{
  "activation": "swiglu",
  "norm_place": "out",
  "lr_head": 0.00606
}
MLP neurons of a small language model. Each row is named by its layer, matrix (gate and up: input weights; down: output weights) and neuron, and shows model dimensions 64-159. Each number is 128 + 32 x the weight over its row's rms, rounded and kept within 0 to 255. Numbers have three digits each. A neuron's up and down rows have the sign that makes its largest values positive.
Before each neuron's rows is what it responds to, as a language model described it from the Wikipedia text at the highest values.

Responds to: Role and title nouns
L6.gate204:215140088156082105117129138122089108023195118127095137108156119159152139111060111178095173084149109152101137142139158109104122050113155106143151156168069120114147139095110122066134107087137102093166103084150133167177128182152126150125159155062137140176109116139111099113163170145122108123
L6.up204:191097086115082100125131093155160119083142168120125097096124123130104121147141109128105146118135123173145158147123094082130107127139155080120123057187123189123114146130124120090135141109170069147125097148130147151167135145091175082094100180105145127147140141128136136165127098137175127117
L6.down204:056135106108146169086172076155115156162111142142101184097168146079100148163129178172147078092103105137113165137114150177129122158115130148154156100220096091104173104113154095165125082173050137127111175129175160165112131119104110115163140147095163090124116064120134061133149130125127132146

Responds to: Clause-linking conjunctions
L4.gate333:162134126051116105191135118135126109101185143157113227137146086170197113128114169114103132149134137161095069120128048152191165077129125175142097117061077099120139105115129158137163114127125147117132144103078119151134144168143137100129144101131121122152063105043107103165180157126182181131
L4.up333:146121095178106084117146198094191151155136108126139148151144175097128155145075140154141076166122066124101168062128112064096128172135166126117114145147147135156175157113176161142088171123131164150095109137130163090100146112151125136147146114078077138111158081115140110127120145143160127131
L4.down333:120152159117087138189160089156147125115140141189121161086136089192151134130171122158098142121080152184120140166135105155125152115104094137132103151181113178094120131108121030149181133147180098132150118097082146119174083150128135112119080117130096137162066087102148140169116077095073073087

Responds to: Compound-name first words
L2.gate1633:111106130158142205109134106099153119135118142188157105131160087096133126149173170074171149144122127107167170118130154139117148117161136197100146170123145168095063118113165124146123161102173135152172114117102120135066141124087169151146084182118102156199110103083113174086173078198122150176
L2.up1633:119117090152180094163114129117141159149108063105061156067137114070154135112130092136069052164141148129092157107065123079094116100117122159133108172123177144165146177155104130174092144189150098151152119094158123153115141135166120151108134139129156089094158069143118140101090178199085084110
L2.down1633:123107155145099148130160108102135069107155136152154142120143119134140100147178192073182113127103089094142117129189125163105201116140192139149076168110131148124104159131166149129100138126099133146179168143104055150124115116088144184151139140112136147190110175129082142112118067138131123108

Responds to: Academic degree names
L4.gate1370:102139148146099142036098146099139114087131149135141126113124143152128103101086110105089134174140136147107107120087048155126086153153180144150142132134136133078124129063158125117092067149099144125109078146149115093129145134138179054111098133105162092179105138131091153102152154099134061083
L4.up1370:151060112160135145082184125160097071120165130144151165152107175115176142090126122085089119120122139164127128166164110145109073080142152172122128092143167146146106189086159154129116114116121119127093136138116112131085139134159147087118144133147105198174107099147120069085112134176144152129
L4.down1370:129123191136112158088149104181157157123115107086154096128153129086111132108116108168083140128102111124131174176140137105125117143076175179173136120150166100176160076119175141126142061134153123158114066074098078132156066167126123186143144056111087125124086213073154142100128131129172162114

Responds to: Second half of paired relations
L2.gate1813:129125087186151172115107184205125113126134168078095143146100158110171162081125180152114070115033133125091111123168106119103113133114077094104152084108069144131149143137126162126126108073086155147183112145118122133170095139140131091135087137135033141157156174116115146105064120080140077060
L2.up1813:101131142139174128135119101163129139084108109101127186120203094123166108094097095064109148126194097078056143158161101106110137116140156089126152119115108133069126100155176122115142131078102116092110118104149129109129143107127122161153081137148124173120074171091124158122089092128171130113
L2.down1813:150079070120124099081132179011061127113195080088146112131161151116189143137134105148099146112161121120104144115164099093097067129122089177166064064109181075081131131095104137142099186188108102080137190144063139104116112132168146133154095149124127145129114142089102165105168091155151131104

Responds to: Initial K in names
L2.gate1728:152106077125135116116017096134106117118081118189155160152096151101113144162154086137116122096176108147149060102114177093161149126073136083095124208130154162117183109153149112139089113133174129098162082171130105107145100090174111165157105180142126095101061139105102121115131166186086108093
L2.up1728:088152143206082069114116128156132119096096188078103132150153071162160147105150115141092092167135159170127135036101210107129147094119144122096086110106064093106136149184159158125145160151145116157133140104145127103113133137138136153162121137086154099137127148107144208111126134103139169118
L2.down1728:132103128121119182156135060120172132105102170114141121158142101084131136125141110156157078116145157170131099103175197110160135135108163133089129069101145061126200128124127114107138076149135115118120139106077134160135205084094157146110118150118143151084166098099157108128098127103109209188

Responds to: Head noun after modifiers
L4.gate96:073132096130155185136126134114096086113163168128137118122131110073144070115078131154093099130102125108105116129151130051092154154125147119143154160129142112190170102124138124142160136141114134169111157123160143129098092129086138149168133124139132100073122142109099121142148197118143125159
L4.up96:125140162144076145147130062154080072101102124114172062154105129179157102127120151134125163147160098139129068073141122176075161151117193127116115100123073114106131149145160076112121175093132207108135108097194087147139170164098137092134123080160127074069188152133161085159075120084178128199
L4.down96:100172180113122161141083113096145070140106173149156126134143080064130162132118168142119051162175153134067076152101159047095156131101100119095145235104131116146144182088130094082122098128132130145135114164142097151107123098095109182129144152125119140135113151138135152117080162180157096121

Responds to: Anaphoric noun heads
L6.gate474:078146148146175162146142111162139125143127134169087128130164115025104148103198155117122218128108168150114105099090139137112107093118114115129159118163150169166123095147105082148133145164168164156040118180141132131135165109140162122149075130125140187150108138130175171053201146125170131112
L6.up474:136138130158130165126082127064173092126180168158092128099086162104181147072122146169162138141152102094152160159134133166113134130081131143133145147087131168098102145126096123118153158124106084113159103078129068126187109180119105101156144106113070098079107085111079108134113119142142097111
L6.down474:068105153081135135200162120127183152152118162152122075118138118148128159161129083137104100111142094128117158104099148162063092111122141122084077132163098145101187130162179092188081155105172106119122143145148167167087121155139165089103100098133104115150147125129153118147131129159092136161

Responds to: Table and section headers
L4.gate1479:108058116087101084110142149185100156117114105120165082162113194167101111157139144103113152164127133129166151160172136136059132159131105201112129182114095113116145091198083113077135137112127109216082117138157063143085139105111127107132164176122086147124138117111135094114109164182104115176
L4.up1479:123088150147045114125110136135070121096155138172082122115172151162133130157095105093078185183113165126189131124182150141061112143151121164076121128171073110138151136130125155085147112135078100155130118129146171110117143157178136151073111134123100101087172103165136138116094104147090145168
L4.down1479:177085101186106151139132137141114123151140122140132153155065154106177091141081180084136092184129128136128122091151104040136158123085128168103193156149065157134111103146114114147096094116098155136114100124138181171103134147154094145075161155094097127106130116066110107115132156187112145088

Responds to: Institution and place-name slots
L6.gate216:062151054112103100098155140100133119140154115128130100174086135124122175080083128119145185177152161147113119147158128128122199183151116145134143051160128103153094133122117126132153087190131113117110140129098119095076133160119165154186109128134107082152085119106077087130145135107164151146
L6.up216:081126126096145130126155146123089110155099117142132141179087131108150150137119160101109110183153118117177092123140113141161139191139104121135154104155096191158122121118127101107113126135057145082120142094095116140137181150156160158115131162116142069113104099084117159154102118108137139176
L6.down216:090116137119105143128094158144143063118111111104191137057124136074147124125102150129142142099185139157107104095155082126164200145061097127157172130200139129174149125036090091123110176177132160125160154032136146076112085127151070182131159117093126150072102132105155078144156136119113106129

Responds to: Start of personal names
L4.gate874:104095175124134114122093125157108167130111165138118143178137126120148089097154095141144069091173211132179128140088141105170117127108151114139106117080143105217120187150185190155131095087197146180065115125116149170106149102142123168154145122067143106100091123174117187117115124100183081114
L4.up874:132141151177169129156154116120149113159102132102112097111148053181085132146162134113152096102144192161091098148113178090130153131106167066156178172140124157122138174124174116124087184155108119137192159167099106120102190141143160116155148087170157123122104068174175119131064145107178138181
L4.down874:146133162108162143162111156213117194119140128135103114074122078170174112095179190122131086146110140168088131158126162143127136127116146159180143092167103116126150169117088154084087146122180160126088115094145124095134123125157132103038090078095142146083187178181148166115112099095104145103

Responds to: Trailing digits of quantities
L4.gate679:155084082126123147125119202159169200119101148126170087098106085107145141146084111140160094115132094143052168106111138087097051091104139107149151202127118142108121119123116108142210083134151129138123081081112147140108131099104161135044153100127131122180077126110172122133122088128118159169
L4.up679:098166119117149164122055089072172159151123127164174182147130141152151125117116155163137150149143115101129089123097166174095091145109133108112138137188178142147129117118102123114151128113098102141092131124132154105089127183144174090101143055116133120119098144077147128176141181147114121147
L4.down679:044119124130123083131098163128156097140109136065138231113090135107169134161162147147089082135101115122164135120110115085134106123145135137174127106151124147156098153065112177088059153149153073188068150158102072108121105108083186123178134190127153166146113121099146102149132176133132074107

Responds to: Role and office nouns
L4.gate1614:147149151117107153136156015152126069118105085112157149139145138114118128132077107121169219107157144197105148137089168172127022079170134071112149138086144161162092146169025142133150123134144109142198150165101149134169137066169112116111121051083079139162137075119153147133142125136133114095
L4.up1614:121141167101130122114069202133125119100107147088084109110178132145129134130135107173164157067136119152103090098112145094124059157085163143147122123098122191120182080153136130153184208136141167167133133100148152121210136172094184145045177140134160113103208105116164097197106177131107090136
L4.down1614:118092085120121103139126104053114153168162085130140196177194138115149092156210069140166196146121086144141101114129174135130127115093098179149132153113188045104107129155145116135134128094126130168119080151062131126096099117097122086179161112155113126152116148194092160115130133098168201125

Responds to: Transitive verbs awaiting objects
L6.gate83:079099126163149193164178129094142119076119153120104089124110108149155111138088173167166169087129146116086086124150110084113104111169179109120116138144097171128100115119120117130121150180138132135167134161130160102152111166080170112184152201168122163133098118147124128119184083168157144104
L6.up83:079095134167163097077117183136120140131108147142142125164081101135164107176172124084109129116120113117090105127123139181150138157112122142148140107081186147152181142146067125087111160136134136199167106144139157173157122110113106128116127145075120098154193112150089100165150095119165151135
L6.down83:114083168163135122117084098130126092129139159079129145180140077145144078080133120104135136185133123171173157139146156150152145145138032136167144148091108134141101120167213156117102125221149105101162102156105089071116165085134153088124118111186164145096092136092090107110115144104143167141

Responds to: Name and word beginnings
L2.gate308:137143106118116133091113153101093184096090123119061099218143170164129129090162042126189097111218066096163159130178107172094132205121144128146139150139156145107048123102111113097083143173135109138127089101126147117128158117130127161124100164126159099089128074171153114089129158129080141090
L2.up308:147179152112096132173109126122079187085123098127074144094107142103064075121114177167155211112138113120141129141132066078147143112144069096184095130117101095092096128155087121131105087147138062137137182178209093099119104127153127179152141199101086128103170139137131096163158153163128130104
L2.down308:124088166145112188115083100130145109146107145151111134128142173148142109121093088178124126148149164090169137127174121081143139149123145107096163121024171079123089094073155140157119164150102146165111094145131148102140182115152104218102119165127107108193139088160152085121214157120139119116

Responds to: Numeric statistic values
L6.gate134:176092135128082131094111127146122141139112110087148096112085109087120060084173131075161191096115151100107117061117116178156104145122128142171131161158124182197119157150092091150091156068138117127161110101097117123119114135162107123114157200080160120102201159089129128118136097105088137167
L6.up134:133103143202109150102117083174088080144137136127138086124158132085100146091133144100168147126140115111219161183121140140102146147203085148088172186154133152127140152130101098163145162156093105154179122079062099124098061097144103157157112153079115102122147156151094069153128140139118090156
L6.down134:139125114104125123118164158164162134119103134088136144090127162076044159100116195168132079125114147150112139194139130160144168060181159141160124121148120119167146155134112101098144130121148166117149093119161130120176195108136155125114136122094131125169117125120172142090083134116135087092

Responds to: Ed abbreviations, academic credentials
L2.gate936:140129158150089114152104119156130078112123167157093109103133177152105119172140131088153058120103115117093095145142133129096120089121152152054109156168102123145152141096106126141090071091079059164083088101187169112133064166120068166159135104106106155187107114131149118121102215111142102128
L2.up936:139137153075131133115145139127111137166167121176156109110052166094161138158096134175133090154125091142113130173194141082113171136148122170146096113139141118119124159060143166160134147126074064112160222183175115171115090100076175100103097126110076156115139141099140066126155141148124150108
L2.down936:125082129119109179124115143138204165090100169115125155126143137103089160157103110142099077110158160166095094155090131132117107099112121164123143109143088133172132144116101114119071054106164109144150144147138141163078141142165155099131102169140126077119100097176143110160097166104090067159

Responds to: Capitalized name-initial fragments
L6.gate74:176116138183110168111155092117135145107141149075145114161131091140159145150120090106149129090122155143112084081086153118133130155129134124119121099159059141111123147144122197170134127099116147114137139115130113102126086076125055142106124150137165123058151102114149147124075149132104174077
L6.up74:130140133130140164092167091123116109121115135146124104151116146153125087093148080113084082132094145126159120136144091147164126142101140148119120138138091146167092085146108082134182158117130173093170129156128163124059100150129108159094161103152175098090108176104138069149109184109132103090
L6.down74:091113125110103108107145105107105117087120165127079107078092115162124146155065141122121103170103168121063065117138047105145161072105097103104114102154034128132129147137107164216129102075123079083125114093145238172154166102149140074119131097101056127114126193102106145139081003085103136086

Responds to: Hyphen in compound modifiers
L2.gate1322:157080126164117136179062201107134155090061171117095083078103173134109134161092131105149098157141135157101110125186072105124165101094164139218175146100149173148146105062100190118144107090150110146136143132088143174136136135125162147165111131141186107130091134105112195087114127124113229093
L2.up1322:143092111139123080176071038119157114133119109093104161117117144123129128174157054060105125110140092110139195127124171118114099052080131152115114157098137191149112135090132152161112089183118125138131089109138120161180126131180097089140115143130083109152114065156158116127114191136124148110
L2.down1322:155124110237132106146173097107109091122069145107130132142101142092197154105170084138109106094065120158093116180098131091118123153094096113115145085126090086115082118174150118076174150135169071120104107130092105165107096152132154108132103145125120107139132157173107154138135148146099097178

Responds to: Roles, fields, and titles
L6.gate1864:170107115083100135144132105137195176063110096097111098118154070133086155135118127137101114111156131080127174105138049104105116105212130079145153154128116146167140130121079089100144129183117097169177174159111115155117061173137190106141183131118050153148156184078126104068117156103106182132
L6.up1864:152114142170090095162126088141107064148113061110146165125132136074138151161101088095097127079148107100095127165164149133136101049115105106104114121125168143165144164138107146124137139082130135136139117145105146147153057217123136119081136127155153125165144113129138065119076180127164166117
L6.down1864:178129129155129139110104170119095106064099171098133161096141168155119163139150143084080143156157113136131111119121089148112089107135116102123158117175074121182184140127163104135060122134101090163153132134135120171135155144104102090083092132181087178157103082097059081148114156114114151117

Responds to: Numeric quantity digits
L2.gate845:140125056093097114151141121137142150119073174154121109111131100064159170093150112008183100150102111147156092154134125103189108126139108151123122128166129116099139153122156100119084095145136141185120082195188079023139120092133130121153125146099207136144126142147124134096143149136145123142
L2.up845:131147083171137164133129146090131062100122215096165080114196140095128099115075161102135091110121142125143148189104130137166127108106136167174150088090150160126118108111143114131097035138138094084140164209165139110127113157139121103154183153159094137165122169078141106082120149143118095164
L2.down845:124144068090186114126052184141102135142144138122079090123119105119075104067138156073217121118094102063118130132086144077086100148130171140167165082129166142127109150099127164137115137165163150084069137117163109156180151151093084125139113173121076135179164181093117085179112085118212028149

Responds to: Physical structure nouns
L2.gate1740:102123123110053069123113125097140185106190191137160154101158125118105096191192124110053132137164160139124123109161154124141160143165141107159125143080157106151146104145138176214168170087136135120104131133091146125147148053129118165176128107160089155093154154120061129110147129112145143197
L2.up1740:112127158131065103159156087038125108129120114132130086126164120162147081096187121129142163098153118062167087124094127113101210174118106077126141190134147079110144082086182102199212095088112071112118079098120149155121146129108119184207155105134094113062198203115050197147138113137197089184
L2.down1740:130141067163105105145167197110144174129082092113089088170061185108150153140164053142165125106083164202151104156116168133137145141107118182118145148135153102114111066130089086091122124097160141115105153166151138120122090170148138136134098117074094154092148154121131170078136131161126063156

Responds to: Noun-phrase head onset
L6.gate756:110160125151134148136094113141125166094140170132113193144100116149121105103126176116111144153122182133128182066115164157147134138138064166168127123129160132103125136084100143146133176179105121139102202160113093156089075118123180084108106120121127122101128169119165171135146141095120144102
L6.up756:134121148181125085060090145122080186110088193118151159169094126089131099099121147100153127154136108131155169122123127172150118129150076140134084095135167102136147141114146142139151120164166125116147182128161129134138123169126169105106132105102162110151135106117111108147136128161082134180
L6.down756:094092182151134060095138083134129099116149189129129125157122111135181140109087111098170148171114138073126153119120156135151160107047162169186117151133176140172160128079088085095104116101158132135129127131136111131147138136118172099159128188143115079156155116119154117192108084128105163120

Responds to: Article-topic anaphoric nouns
L4.gate59:168125136089147097166114105187174096140172123148123161138134150086145122141148149117210158139138110112150133135120191079146142116153110131085096143108087202152129170166141106122097127081137130180058100125135100149106115114039194057150138091145134171120086165114144115136125114146122148128
L4.up59:095137123149116086172147107122125105137138113170140129119188184115176200079114126143127167177163125128114138076150194106083169115191128125092136131068112155164087117133145120155113167142138141148103045129109121076077075096134096104063137067151096152129100215161108147103134078152171073179
L4.down59:077121104158113112161090128066114131177087100168105115101127117124150203133111098103131142135113099145105108134127182163152172171120080150130108118116168158146122159111164097189171156121126138149136180174120178121154116184128165076145153138099151135101136138086097070099099098119123083102

Responds to: Titles, ranks, and roles
L2.gate471:117158147098152149143160129143152105071132106100122159085150125168141141128127092079144153108142137132141135158060139057125131184122093149119099165144119161074102150120136140156069117126137131082163079112157158161127123137130121071105141086102117183110121083107167086098167146117087116084
L2.up471:131074122141129110157124097202151130124150142133192160107122149119192113132104096107189100103109171182165089181086143146129068142157151169107127149134109122096158205089115088110114097141194096138132097104137151143143060161100174098108110111126136148120101106133131132142141129130106143149
L2.down471:150115124120075084110087192153077148191150121118141143125155097172093117130137089136125127141161106135119175146053106115138157170146105143133142080135180109122115127152136145144156123099075089081125100151128135080107128116117125117162141154158118143169117105146148114092166116169120176116

Responds to: Predictable phrase-completing nouns
L6.gate140:135178156065174183164127120203085150126119114147102107099173106136124117146180110111155119097151155134060082128108138130127121072124051096091148072106075110103076150122126108109095185166140171127135113100136073094133116108105158065132106153134108146160125134123143102139163136143103118123
L6.up140:143138158134112164057121079168130137127127192160170141091156124087101094153204130142143127121067095119154154076113168143178143147080171091120096099160112152187101138131108175178102170086063150153125107080037084196150156140095110156104114158125157109093167085110152147161080148114117148140
L6.down140:161161119137135168210130144139199117145143113166061140144168132175095101114103150083091126144118086187132117132189175105106100128139100128095064112124138128127173093174112121077169099164182126130087123106129131117154116140097126067189093106129106119146064108137098104216125155154116097194

Responds to: Regional place names
L4.gate1500:138136188114101019134189167106157144141169074112141113100115134187151163144115131142150117172176145116156215167163096213148102180104109074113078087137154166122092170131091101123120218163185074082065100142177136105119071109136111118138171146109130156159143142102124116195131158139159139134
L4.up1500:143118096109144081163071111115117136169153092117117131183102152109130126097158082079129146116096091106140108137144091115166073155134068133129167118149147155150124102109176169125135169153116066198146097047105117123167134151177176108063122156100103142122064150097119087093119171090134136147
L4.down1500:128186178168088163167153088124136122123149084085134105105097059096155237212103081217151163100147081138111130113120125138135154179112112125177138157165136095120156152062068133113174124151113134124127086158141143072187141119157067115131110104090166124089174118076111192108142144139154168047

Responds to: Rare name word-pieces
L6.gate268:122111167132122084123129074137141109112060076178142126121069207115097082160102128131083051103088162103115080093068098139202076159153105162120105115091126162133163123118151068135108157124149168128128126112132166068162118107139121119072082104208167136135191151073117114112107093150109190036
L6.up268:167178108160050110097132124121135137134124144099178073149089029159145152121105191088136106064103114152152085151135124110137144142144122172101120123082131182159114100116160158138099111191124093162100103110153147164116185138144160143157118188171187134124136137090117136107141117067177126159
L6.down268:114135114171148116218227112147106103118109112113147159065148181174144103119142083098115137145110114123140120095091097120162177082128106119042133101120097158163156112250142153088179069115081140116121145126148136136171154165113087159086116185100151162155127108140109083151114183064148057081

Responds to: Field or medium nouns
L4.gate160:120154141159134108143176090126169168100115126166090135149086138132130195088105157133146123158095140098206103086177162120099143072157116089161104132146107164113108206119136130138125120185151078115154148139110133119148112175127101171095092129104102106139173057162122124124145150140126167142
L4.up160:170169150133151160157078174154105102131154132093099090122090125129127134107171098177101115115134098123110149161082135101074115192185149160164142100135115166162136151162180172172117159179128141138075192166149138208103131097057158109114168139146178078132128075116142151072123120115117191165
L4.down160:181060220110158117113096122110103163136128147131137125152088141098129096184172192110122163123169103132103135125104207090093135125101094115121104177117154132144118077065102110121157139117140175108121136148070159071169153128112124155117085153126081201156129137132148181149103148134102114101

Responds to: Person first names
L6.gate1029:137139158193157066142082156177111084156132078148131157126127142088118111111092056168072118144176062162093107103077156143154138111135162119097138115091147187130103148126095037126172076136198153087081102104173106157156136143137152144094170122184091163136148104182173154139146087100148136131
L6.up1029:135127160094173059186129096139137098107156135130119080121098104106185196165093119098185095115146191168127148205106110123167148100172198118187097175168224192145144137091129091130152171164166169102123132101100128141111083099119179129154118143140076157147154113142091131183123137140140158119
L6.down1029:179132172148121137178070101113171111094117104108143150100122150142139077152111108149189153094129132137139103090130159134134103083109098153070158135098125106114075173172180099054152106148132164104119109145177106098182154117161062195072186142122104144172119163114162085139180144184136101135

Responds to: Place names
L2.gate1453:080139163124129148074108079133101169131113118170125095086130172089116122142091108069091157117135065108115151162226132143161117183100110169114106140139178134116125154212083106098167167093152083106144152129159115155104145103059146137127169170100132168144135135104111105092103151067128164171
L2.up1453:150047142156150171098133158105105119118110105172064136071107186172107139164110133112104151146102143124148141145129126176163062183126100126145040109123148146125204155174152115123143161095089121107088130127227120146073096062117115164081100134080171154157143111101157173144119139114100153192
L2.down1453:116156114153169167090104140142169173120145073146128082120107096140125106141162078110110114173088076071114105145135132188138139162139076128134119071105141242176116143137162138093130108108162093141162151073120120044123088122095136147106105222144123105103150172137167155110181125099198156150

Responds to: Bare verbs after "to"
L4.gate552:153120137126160119202122107138067126149145181123133149092092145130115170111141084109083115099129118123087122165137188132176117124126096148134134146170124127111171117051149160174170155146152098088142139190136136121124139146130119132132133135109116084171135170104091134140192175104144102129
L4.up552:080099105112170109135136064156169081137107132077115085187134151091119154134159115108165111139114168114189101097125159078174086091113110100115124125132094125189118176099105080184130129174143134115081151125109097153097120109088137153181145061143118110154138115134084137112133076119093122137
L4.down552:037091133077169126138139075123096085105144112156119183141135208162126145147181142025190191161110187150098183141163151047177198179120108034157142092106149133112124055141127123125125108164203162155080157067117175123134093117098104132149122106172081154119127133144073124076085137128163145114

Responds to: Quantity and position modifiers
L6.gate653:150126109079161131082100067098089130037135142115132092133120111162110119125163176116145127143101114127092104158087167107142150087114123119125096119063067138130111092074104125074154176123143102110074114169148095131138127144143139140169108188099115163101099104120120111155128177157146159139
L6.up653:108161116106085187133105109163151146099150113130085101112173082156067075082110187164138107104096168100137138127121146090152175146098143201152105130107138118211112101098103126139158031047105093155168077149094166139172122157158131126152139168142176107123103067117082216116060129137110074132
L6.down653:181144191127096123135153193154090105114127083081171096134125118075119095133158163077113081182150157145154176189084133094116118128152112174096140167091132132193133163139105126127109123108106124157161172177123094147163151104140171135120106155115133116171179103178141091162152160137096163105

Responds to: Head nouns after "the"
L6.gate1240:118127242088116107065101122108107103128174191080160167125117136105135159067173042052164178182091141168101096115123131121100115144121133126137117110175158123129128154160161160101088145122103145089107122152142123131139160108153169196123116153085122160098131160153169135125103174144141150056
L6.up1240:075111110149067095162184135122111082094112092136121106161153146172125141150185094125174086105142144147157127150076127160115165143102172121140143157102117145070086112139117125140124129108129141111146162094143157225153055080114120140136122124116209143132189139134105146099124186098079139128
L6.down1240:146157084140088122143074171146129069120142087053128189183137113091169100057208122137132148093107081071121128182121102134158160134101163139163170147098103108094060104105129078123100145133157164152142198200157115093131121168119165113098110135091124142141131111151125118126114190128137096123

Responds to: Personal given names
L4.gate592:135046128117112112214160132135125130082163052168149124132131162140105071116166140170138114125194095172125138136078140102147185107147095145111140145157137182161094086116156066094142089170214131116131087151166029123190095164178138104118114150126180082150113112161155186161122098149140132176
L4.up592:126146143080177110146112138139123121069084093168135130169126159113151094120137089158159173073166113155068136071100169105094113141166140137134136107116194140101107107121155109115141112119128192141125109113161156162187090137076090168125114126167138147138126059150183128125119040103145137109
L4.down592:164184127061061144166134168141090081120126171130096168147175129149152154047152123146088127157092135091173092098178053128097138151105059116057169115093102079131162159165129185117140125141149170160127091162150139110124124132106090139146124087119147120090161124159162103128105201128154156119

Responds to: Structured field-label endings
L2.gate764:157125093098167105089100102111127128155169123049108125064132102134139156138141139131123141134113127138165108123068146172065090135051133171088105117144128119145062094141139102155105140128167138118117075147117149178165159126080139147123125056139157212163105156136113120141132146131187071111
L2.up764:121100114137142140074147090156104123129125105179096142181155096127124073068078110162124135096098101122154156164095152092144167114107148139098122105102100183114151196170122155201108143168103139169071112151167162082083157117101140191110185112113114108105083117111069137126138101162172174224
L2.down764:119173099211154143118167195132068138040088099126088116060149161087108093141160206134119146149120135113128102065133140098139105090113167157155119134195072131114121083134125131153195151144048123113136118150091062119210101163144112204142080158103143156143113120132161176109110130132063143115

Responds to: Anaphoric object references
L2.gate949:091128115143153149138130094139133164107195135125117075167085143100110120113152141085170111174154116140122148076075184131150093140172154155063200229129119123140098176064119110066099141118134124092210158086088123123091122051112125042106122132189147139124113131204046185122125188162090123133
L2.up949:153167128101134094152123118116172159139107146138069130117179151145162148127167080160161114156106145187118132132107155120117070093160131174118058182180079073108087123093152070157132137079124119111133163046157166173107159135154137189142138102070157137172147185177139134134135151187119113120
L2.down949:096073169153139098115129096129064134100148132139201173139074138161139134182155162171090130157154100072101135206096164091146124140191105164111107134128180124173153043106093108130186129083105086117150086212144133152158132121134119066145121050108112170089128198122164128095153130157120079185

Responds to: Mid-number digits and separators
L4.gate626:174166091127122134092058125163116149149092102134085078101074065166100135159125131107113071111083135152160143181131123135091121178098141129111115081132159066075027135116121159111152139118130135129137141124155099160123084138178119174143072077142145146130149092183111132142195131081165115094
L4.up626:172089165181162181153126104142160079134054137123144122009108142073189164094113132110081130107039170107098075133155208135147114122152121240103117130153106121104164155129115131121115101081136124113143095084153135088132069098202082122150175146169095086095111167114112116116092114058143111121
L4.down626:152159164130147094114131092151167108150153142100122134159117068105155109097133139131093126147089133144089144069137148110160198186170140191130055120157080230155131109152192118100054132099129093161192132087168075094117131068120086098079133118159094143107111097135131114171088119108086146128